MLP neurons of a small language model. Each row is named by its layer, matrix (up: input weights) and neuron, and shows model dimensions 213-425. Each number is 500 + 25 x the weight over its row's rms, rounded and kept within 0 to 999. Numbers have three digits each.
A block is one neuron, or neurons of one layer that tend to fire together. After each block is what it responds to, as a language model described it from the Wikipedia text at the highest values.

L10.up130:509487506522501570500488488543510577441480530497507534536560497536476486509437527453530516461492506501513514538525494466523489528495494550533479506487492464454506470477498495497529530495488528546480482505476509545484502504520545494466514499465518516523502542534540481542503492505472490521498476535469492489527500497466537504490485503518487463511459525502506474497507514487511500485484469468500534498507528491525552521529495509429485482478538528504484524496512502544520512479511466490494495474501439529462488475496495489490563543463527477498478478492512478507494500463477476484525529494509515544517454451473519552477491531535519527523469490
L10.up523:503522534491489543495522500490558471462482467526499497471499488560530477551531520523532525477538479499534505471522500491496468515505544486472531498488486512507537535455533518507480508508470500491517466491496539533477521535503505488471523515549481447530519498495480500510512533530552481460491558499480513550498511496533508469495508499543498513512503501460495466503515477473470501522488468495539470462551523478532537477542482524521519476555540507506506531498503520537513499489488483520494531513531511511481483498453514487517467523510516485502493560498495522514502564526499471526494527511490517518487480495472477499473473512508455482522508519
L10.up1602:442510475499516498513536480503479510479477501452477459554512493517503490509495439492502520488493528527473500515490468473498538549533518464538483499466480496473500586475503478538478483503480511522519522514462553524508484478488457514481477461499518459535498499504445484510508522517523530481478455493493529505489485468524492503531519484509511492471497539496565498496488480490514487502531548497550490561515526462525538481486511540531521500510480491486478489539524511546562500471497488486527509486521515512435477499510492509509494514515490495491462481485504491493514519435492522556495494499497467553484442509503493503498508474470534520494472516
L10.up2109:506513544513513523556494511513469468480484529516501475501498499506493530504450500489505539479506460485516525509492507527515536507500510519493515525471480488494510517496477503460525535514537529500516519535500485540477475461492474504476523506459461506495496474513507512512502538482486474504457471519444551514502477473531529507515536474489487501497478504460539487492484472454470507500514461505519499524503496463462482508519507530434463509502499509532495507495527495517495497476456476478498494480507462514451512480507510507488498495497527451475476451521515497500543525470504528516517508484505513487559500471454495506565474499476514485495479520
L10.up2277:507514528458508500520493477486491477451473533499512492493539511539512520463517530532484471497485509494489484543511503500541480471487491491489485485481510490544505569471483470511515545452548505495497523514467516522536479524510451494454524525517486469479486550520455500528516499501475492488477490559472492496478532513510539498465535509458496526538506523477548521523480489492467465508553497450532503513513496502514463486516476520468517545507481504500545558533506461533516523500460501491511528458497536477450464508499504480519547487500528489477511528473504459522516488474500535499536493487455484518516444504445480542504467488489508494512468474
L10.up2306:478526522529511530541511472492530495488451499462529490506567504529486504536492526521500503482499489533485501548516504517502501502487486513521481551484478468496491512483499467498520535500527493492520534518424525506454485486506503504466526460513525471483492493530496457500508513455492495504503477531455496503475483521525523516502512478508499495549479503466547499536469485436504431488521473483553479479488497509478507500574475545515499484504522514473487490503495499515511517502457483460493510500500519533498506495488482475518516534488545469464467517512526534475521523441484484511515506500509511527541488475467474537506516519506494496468495490
L10.up2379:522491501527520521522531532494488487494465509487501508488520503525485504472488500519478508514501465515490489480506464481545509482511540500505481555468510485495501522490459486484521506472488518508458500528491549529506508521493493518446489494473459449480469511516484526528494526518501468499481457504514473531514473476515495496483506490514490495505497457499511508490517462512499456552491515470541513513533468475513523478541487500446492520531507508496516520544514486480507483517506486441482517511522490466481455526510493468540535443503506444480495525487522509498504484473485503488487540456558511485552520496470449470450481454507492472498518506
L10.up2502:515517485505511522542504492485516478517455463477481495463491500540477491506528486500526556504525507539489542497505470455477453547532496509520539482493516496487466523479449512505464497505556477508504505508477534469461507500520441462527541545518517487514515529528481498474461473531530483502524477542495487503479462513450487494507507471527501489495469469491478516495449479478492513473504543515529460468540526507495467511520479488480480459530519500490503474491470491519537478488524501447519514519483433493485487490487508482481531523564482515530489459514504584474511526498484452518533472467520502516444513526543478465541493504524478462512491471
Description: Inside multi-word titles

L7.up835:571499535509517467465482484459491460509516505456545539473500473458500485508489491478527477535524479475483518501534549526467502472492473525466495470517513529471516536488479530474519483511469531530493502499523524517487473516516483515480521505525511488465476497535508494504484487515522516493494484442515492507503495476485473507476462451493487507535504479507510501492505488498529502475493451534555470482510495485493529499499477480502467506493508510461512492496533491528524524558507474501489502498492557462477489535484519491505505491484538534499504510530498528492522554473506490466511518522473513513514444495519511549475479559522484474521464542
Description: Clause-boundary punctuation

L4.up380:500449492543517528515520543527506485504514497484493502515502499503448506464510529476500515549472502488500516510483477483482500483513491509545546515514487530481505475496530455496540546489470519479499508510497503490481563488513479512483544522523497508496492502536514433510466520493513457492492469554531469471502470511456510476505505526503547529478568485534490501514523533476545455523484450453520483506493500519553465495536481483506520482499485551510495539532518513500495504408509490476476480511477469488483526456503552464447494477520523507503511467493453520515499536500535527512487512468474514490447514464501536476526525463498491466455506524
L4.up430:484512514459501531468538515519531539517499529500513499532510511466512468541489491488477496496510551539482512490452502537474504510475497522462522522503510494482446511494487526496521519464482476467557534481551512508517519542445489468502485499488503452519493504516494503548467488509500518444509504484516546480478556486441460482455477498507495524498473497513534501494542519498517494489476476521489465513498464512504463480486536513506533471509521506530520529490480473462505492526496512455470534521461503455477505473490533500518500547484495494525542516549478496513532492500492470526488484469471540494501505503505498482459467497488519458523523478
L4.up717:542489528543546567533496510529494487481473523524495451520510486465528497510491531510498500525511545505508499463449530516423527500527505467516498546502467494484485511531508470507506489502546494499485489470548513501485535505472519471440510540474486482490494508474518473527511542481482510508483534526477476486466501485511475474506483509490506566508481517473482533496511493475502510536513464484496533507549490532507476478536533482496545511482491498487513477452468480484476511467503502429477544503484514512452517500485531493478473525496512527547510484490468460527454512491504517505484493526491479465491538498469512454523470473517536522504542502
L4.up780:486455539511526489521524529507485537501479503475516479574433516507536501475482492500460527491464515487498464511497486519492474530472484474541517508468492520504506492531505476530463494488461559487524488483505524522503501514485474479517491498443511505493477501532466508476520455510535515451479468523505472508510551479519494499502501491476482535526484562535508500516548510519549467493508496474519538500465500514504500528458523465478490494513457508504482502512480550481487493483506503516478499495542465507500491494466499504515533505535501542512454511497494499536523525475479514526503489482506497501490451476508528488527501487528502469501488506
L4.up1061:523486501479467538506505466502492477452485494546566513547519506507546501481511475547523489507469553495512533503454459534436478523476499520536511547466496500500522511477549473480491512476475523461480532539488524492514528555490562453527490515458466482495493523487492518490484522523481484489535482526491470454485509508480524456476472487531481473522541485485485485508491495472507500519469512519450500515484479486515527564534468460500481467516456479540527478530538544470543551549479537464519490470503469515468506501516501497502482478498517506521491455537491471481506498471500485504509502477530492524508511515481510538532504498503486529532547464
L4.up1563:486492470522535503532484477501495525556515500492510494500483504439498540529512460539522512510527518501481540488501521512449468505473456445481497516523519513503512561505540478496543501492459501497515543526509464527501520467449473489468500471484535521492553513444523519525464497477459494500462506511507462514515504534498468488504497466483525493510540521492502510489527496467425484484477515509524485538497487519510463512475486503531541487458524527489540525515536471506527493514522500538503497528503494476481517490462497516508543525518505510495473516511525474512462521530556459474537529485526499497494500480510487433478519501500540508534522519
L4.up2411:496495479472481516551509520526515568517480465491480526507477503508511491470468539467517495503520490475509498501512466516481525501511505475518497544501511491506475499492536477544508483481487524498476421491481470472472467500500492492516539543493546521509487536520551514512507499483532476503479470499515522476535492465446495497517487520479482515542513508468537521493478465550504487529466495490527482492471512541449525508483497508478473465509445509471509521484516504539526516438503516484486509453496484475480507494425518515485467495509510524533511456552490513505499489514512510523541458520481508486526480500485512430493524498496520502471452475
L4.up2546:540521519484514529483472500531469536516498509488489519510525515507547497441509497513479492532489548472494466525461505526485530516474459507474529479490484497514503505520495505495495528523520497520469527471506526464517525487460499528494491511510467472495527510520486564516500539522489496471520486511520488522484476500455482510527496503499480439461481492508509515480564488488495530567503477520503460518471530505520446524464546534484484487505471471509512518508499512452461489508487531508478510493475505506502510540489499492513473490512525488521492549529465469518486431471501533540516491524494488503503509530483527527486489482511493459533540479
Description: Postmodifier-opening connectives

L4.up389:512488515548491487468485535459483494503510488508506502546485489503521464486498514537522492544474472525526493465519539413459497525487521497498506520460503489510513532506492470508496494478459514522520474458459514488496482523485542449485540483483530519523471482485476494490493499546492492459527455512490494461495500486523474506476504474528521500516526504478506524512502469516457484498515518484515507476498528493486512485505519506509481479530511520463473470448508471537532478494508510513468507472523476487486496488512510481495520501510522479537487496516515511525535483500540542489531539481471505527514494504502521505520514486510480481458499558
L4.up1754:488506508481496507523498508502522487501517456513479452525504475503514524506533504521504472463467465497530479520506492494489489512468528497497506529472505499523530507513474521456510497496497487485511512526486535520494489487480516505470518494529480521471481448438446520509503476467513516487516449498501494507477516490488519513507479488520514495480483481502480529486476545518525469444535503528513525492442508484523495483479467496502501498514522536504498477553547457482518521543487455496473493439498537502505507493526480531451497472503538479502555475464510481504532472529523531491495502525487480459531488505490523471504479498477487526485492518
L4.up1973:487499488523493555487506510463491505463487513458478486509482510525449478494510467438489474467498497528510549495506526524461503473497500481472471497511457460515468524562524527476489512489496485476515446496516497531482469538519530488460478462496507457511502492479516505501493477438514469541513470499491478512523571480510473508491492557466521477545519494482477486507510461514464492525483493470509482499463467515499496463482499512502458448484499484497557515533513514514522470514445529517502492497532486467520500554523485498499504528530483493488495513474506480477533513487446522526537552509523464514509520474514504498469482508535474501520472533
L4.up2081:503511508531507517488519530510519496469480430512496514504497484522512491492489534501525510469500532510492504542525495505480473507412505477494474539548490484501516503476468483476515506487496465482539507493506526494482493512488498460556485460510498487522505526450504503502534514510513468512523493506474496528545535509533476512515502495502518486514522518488514533511551512537456503495486517512478505495444523483539523469514492499476500433495518489462454528499479488448548533518457453500460542527483510486508496475476475510496506522437556506489481478534505515508507539498476500465490512532469480532502543506532527486488512482466508529514501509
L4.up2165:499516528453489522495504456511513476494511508476540474533518452513483473501486472508509523481494488502511513494515491522523458490533540519499504487506542462492510499483526535498522505499475509506474530519507507505529471503488536501464493474435525508488510499528486492493472483494508468468497526517535496501502488490535497511514515527474517502502544478518511521498487495534504513514549477469516489508510504472534530476490499482497503513540541495528507497490473474486511499472493441495506529517524529462541533467492538481492488486515476518534524482474492524504529522455519533505549500484530483465543525553517445515498467498508521527477537554
L4.up2231:531483504481500515493540501516515569453527468490515527473504507494493507472467499508482522497452497496502495539533506511540536536495499500519533542483516548555537541500505517481504502480487540487499478514503509533513512543501482556500515492479495537495505518499472482498476535548514509476494495521501480484501450501441501488500501467497540529508538496497478518444481483528468513503475514485533504482486439491496504516501495494506475482492519465520452491457576518489535522560519484514487508517468499513496478472522484525481482496528527475497510493494516499511516486497502490503494522485451496446470508465527509455519515481482506488533494515
L4.up2259:525500495465499486447463437473476509490490527487541525479486469511483488524507499497489454505472509524507475493515454512532482427495528471507530482495478535503500516515537463523486496548489551503535510495552500483482529495503476497466469476520491518486514512500469480509475495447498479474499512517462516509496484496483500514506501506521552516509464492476502486496506492514512488488494498461519507506481490473542563497543468450482541463502472522519504520488527443548512491454486497511495476524504531485509542513472467490513524470476520467511569571536480533459491498553473509503470504504528469484508504497513486454520508525521523516535494517
L4.up2313:543468503474521530503538507530468486471513456508501499455524514475497471478467515503500464484498466484503494488519525487472512505516471484516450512503487505520459549482519460490482477491476492537499450521526519525512523518514530525524489523549497523464534492465501458478515489448530464535464451535491552460535556456495498477512509527552522508515514514538484499487496502504514443516509493517512530452440469480520515489466516509491461436521542505519532517524498479483479503493507507509494489516522500473508501541509502459499502547484535436508518532482507507527497554491480526458501504518497534528543564513512510525458505520460485528462485539
Description: Sentence-ending periods

L4.up1100:507504485476510518512476456522483508528476507503482504510487531520440506543516497491482497481463437461512495516491490500508494516487473499485496480475474483526484551469467509470471484503468507497489512521472518462453482445484526496466503483524494509505527506485492492494527503499489468506526484514481466498465494473502506520496502514486508476510500466476478528514521502551485563516551526487467511528505460476521532504451496446475548492495515509499516492502519550514540529501544485471535500484566480509490479492505514481484502490465517491519472498541478507511448538485465539493488519517488475489481492467492547474504518526501484485502528518
L4.up1120:492488466475458520491450503530521494480494509463495486526495494515538499531538537452490531500510528470500518505483521507499487497533481515551532527509513464491532528507515523485520452478469489522533495548460509498489520504495480460509497505473489481546528508515544523532482508514454491495520518525501512489460475479494495530472500478479534482445502473486445460424483500476541543515520506533496496536509526501504554468479466522481518512457469492505519524514492472509487490465524475472497516441549518473491498537514491548530490459465501477530475498519523521524487521484482493522491461466499510493467448479472476494495508513464485543512498510
L4.up1429:508495471500549502470500501529455501476456497470465489495478503495530492508520461455500504485509496471468509514530468483513490504504494493519513512491477446503480478517499479519532529501483539475507494524512489501520499468489499511514519485523498492527460538495500440499466502511470480489456447506490480511491489480472533506468495522519517489492491494498486474470475459467461501496483515512513493470514454491505511508473488523445520482481509462463500492469528550508526476513520490528539485506497504499485490510520510503512479550508495505456484494491525495518464505482521489477481527488488468502487444490506507519486504522489527530454504465
L4.up1549:477474489498506466491445507523502498506495522458510535494478532502490482519490536489477497439498491487503526478476479500491480513471472515473468494499465507481522503492486536498484513507517533520475532489488495490458463524507511425489510495536504498496486501476476485495449499474541479484455497519487539476509533497518510471553495502484517492498490492501509530459512491521500533494519498516483500536532462481500540459471462518464522514543485535533502497473522545521498496506497487481511483521485475448494463543492513503516509472478444503489489461486507499464441545533521524498541489481469479526500471525489518468465451536477503568489487502
L4.up1859:493528477495474474445461519511472502453518501504476520488477490473475502521491482487492487507461489469487527566533463493502501507467472484477500508473482467476498565513488472509480463545541500477495539526495479508502542482522497533493499521523467469509531490522513547499519529479500504506520506502530500516484472541474477478472547469509457520521479457528526488517474475510448518506515540493475519521467478471453515500521477496454489492509472524489514514513487478484502485460518499529486506493473495493500499533530516514509524476485492493497488485527525549487494520517538490439479468499486519481465507480494496475508533512453526484443502529
L4.up1926:505527485487523548540508504507496497479486516504479484507536510559515489491523505498508510473530522512465515486524524498548494536489528553468505494495476488544506530494492554552493507519488512496513503493487522551486473492522510495505484489473474476507518525482499490511477528508508501532498493517521505451496523515520470494518512530462497479529493527559499563464502477546475479504532532478502528502495492464529514525478493524504494481537489481514462520494485571470487522476497510527492525545468476567433496568468489486502477494450488532505454529534453534501494510513531517483495499487569523463495486455499521530502519477506537556480517467
L4.up1977:533489459454491508465500524455501497544545484528484476491535525528504518492468523467496461503535487518487492504510488515565510482517488470520521505498458464495492506510460515500517521539579530489513504526524506458485482494478472507483542488510531491507527497493456485476542515453460494481565460550464506486525486481478518473518519553544512510505508495474529469446495517507484522485537494479492478520466517508527524452509459507483582481521476475509542475532524513493473497466496491494501491485522500471498555501499514479487533522512484489526496512512474492498453515516500482527495467505500432482484459470487500523508505489494519479500516509
L4.up2094:520529443465530512471491527483503490508508492488459486483480495529473477498508503451511482487490506460532533514532508492515478483507447551524520525488479468478473495490514562530514503523486529467467485480493507534493458473491508478519556465542489452490509534481465494477496482486490527476488523481518473505460515473474515526477477520494464510521560480521497478500505484511497520523464504459494489534485542512514497506483503523479513475494503520461478477528528493517521455486549490454483518498478457522477509506527495494551506463519506529506493505533497525491466542492514502479482495490499506494461492485457496472519471512465540534508504524
Description: Early subword fragments

L7.up2507:464547540518475527472481534507507545520500513466510489510499534484542475500472481515500481468506515477478476497499453456520478511526476500451575512484501529514485486531518497485501484515467523485519504485518474456485529486515472503516513523505523473516511505509525484480494529487499475517551481453516526479494499525469453500494486558533493491487533536479561508498526501517530487483502514531495517493527493490504498511532456485493520517463511491537524484508501472484452489488496470474536508513469515522504516469500516478567588492515445515542487528514527448507452499509519524480466532496461522531451473494492504479493499511496508492510497531
Description: Prepositions before named complements

L7.up545:478507525500511541515492480476505488446507509484477527530461496494505487490465513474534436491485472508455544510511498500512552488450512516539491507529530479506495511499499515506524456459493496523489490493527544505517547565488513486500448527466487489494538489522471493493503486508476524493508508528461468510482500482535500499499501486490474513458520510496483526535547440527444517512548472532499537504487499481500479527481527506549483498492507492514473491504519486504544551486493500514506499470558518476478531505534510493528510471503525448458518488526509534500480517543514496456538522511537551493494511521497489491511494491507505476472482493
Description: Word-initial fragment after delimiter

L10.up247:514500505523481490504470493486477434473527464505477534467518483497506451510455490543525472484499508464518492464509504504479449483486465532485526516517512472535510544509471512509506518527489531525507491515516484538552501508497467468517477548523508488503514518486480488496503495476495539498505512519545460513509485490505527521476481483514493471490510506519501489502491491508517507481506515495521497451481489463513517515522478492511498530538539510516472485474541542484534481504426467484513541553533513486476466528478536449534521514491552534542492536508519517467494476527504502532517519460524470531487478497475497569502528531509463451495447507
L10.up1100:550538509491532517511467486488473503494498492515476521493493492536491481486487493531531488499465474524516490502522516455528481438449530470473465449491445491458507520497490481516475490527453503511545539508484505511478507480475486491493503493512532464488509472526484529552507518525481536505486493496482485481483514498491515520491511492495462480515525453478491528513490492473494529492517514493563507485491539453487521484497504498496448536508472512525490475508480465568518540549471478532482502447477533501465488472464487552468524506470540436476497498536464490486518498471448470439492527515473507473552470510522527520528521513475514491511508516
L10.up1575:533490509505464507465464540460454507468483485520511469499499478464487448543475505510485524525452484521454486478481546478543460506452495509511473503525506499527510471488531567486464521491471523478490513486480500553505524504481510512471521493518471519513486450498478478505495464506496515472497468523505499473498486524472503530502477465481511486480493483504484533520461552493482523484506530492532524475479455490476520527546484503498491525499487516490500457478516480520521486510519487512530453475533537506484470543485517490558530498496474505498508497513539453488513496487545472481534493483473464546483553498508494489490581481501492493492517509
L10.up1624:513531517491489480428482507502465533462530514522497493497513531469498452521479489509478520534516457490511537508519519462506494512437485466474494480501494439494481491530515561503508503500460504502439473483508494494485486479512508498514491492486520501508528457460486525472480488482534490520467468487513507466518528501516533495520554426528510474494506508486484536512493525512464439488488514531503491476536519478520559508543492494494505500491496484499511543511530491499495510513543495490518504484454480523528494525474474467479491528464447478488499437539517514516495463491481498493519549515459501522488513519518491507535518522499475518471488518
L10.up1684:464527471519474475501505472495485530480475497566521518492490476482472476497476492525462452493485482529528489497495487482502466481483500497527479476536515477522519506514519482508490508540489492492501501449520482546481549472523513485476494482480454531476486493476518491471498530520431516487504510482491531517482511521518505499514513477461524491524504495507463510518466505519517524483472465544454508451540490472530521487543500508552548505494506532518506537469477512498481499460503503505457510467478526496511497482531502486511523530467517510506490486489477492505495496513472565483456511490537502441516528513484513543490483460461514491519508508
L10.up1701:562523534552517439458528515502531514511470479478533530519475485474482493520455494510479486453494517489547487549509519463520459527489508514533530493458484469519517513495479478510522520498501495497469504491494515532519492498503522482480489513512527480496490517539429499473511448508473526513494452502508514505512527558517540497487512482489477503487518495474462507472485459501506497546503491547524525476494499479548519482522503500484507490494537497501514495447535455531521489531503462454474486468468516498531438514488508544524533542442485496510504490477516472506503530479513520497513491507476498524524489506483498495503491495550462481526503523
L10.up1821:511548512451468524432535518488493522526495479513532466472488450482489511490480492483489445510493449507485490494510509486471488514498509508494481517504491488492460507494459467508508472555502517535444536460535501470507502499510552532529458546497549486477506505557551503523476492536483477467481493557492525483457495483526538477495502507538492525511513513543499476482507483457441468494500496489555464462487459461508480468537528491509486501517523503475511544494507494500510519481517488483463527513524468499481504540534523485499489528518461531507481505499510481511535544472460531483469511536511483529511478497473496509512523480460507542472514548
L10.up2331:508486497470544519503463492466525502479462521504494471516467466464518452493485508435505488502490521487505490478510497475504488503480501483510535486483478512553472500462472475525482483474511562521457508469534456525528499521509485501515553511555486515505494501549474504513480486564506486524543515527517512503526530532492496502536517487482479500510513474502481533510546496503452487581521484479490490480524441437484478512478459493519459519505491484550454544532524494535491503475499449496475470534502472471472501492532506529489529498489500484511477511484534452461489513512473500507490531520526485501472537552477507487479482504515507469530467497
Description: Sentence-ending punctuation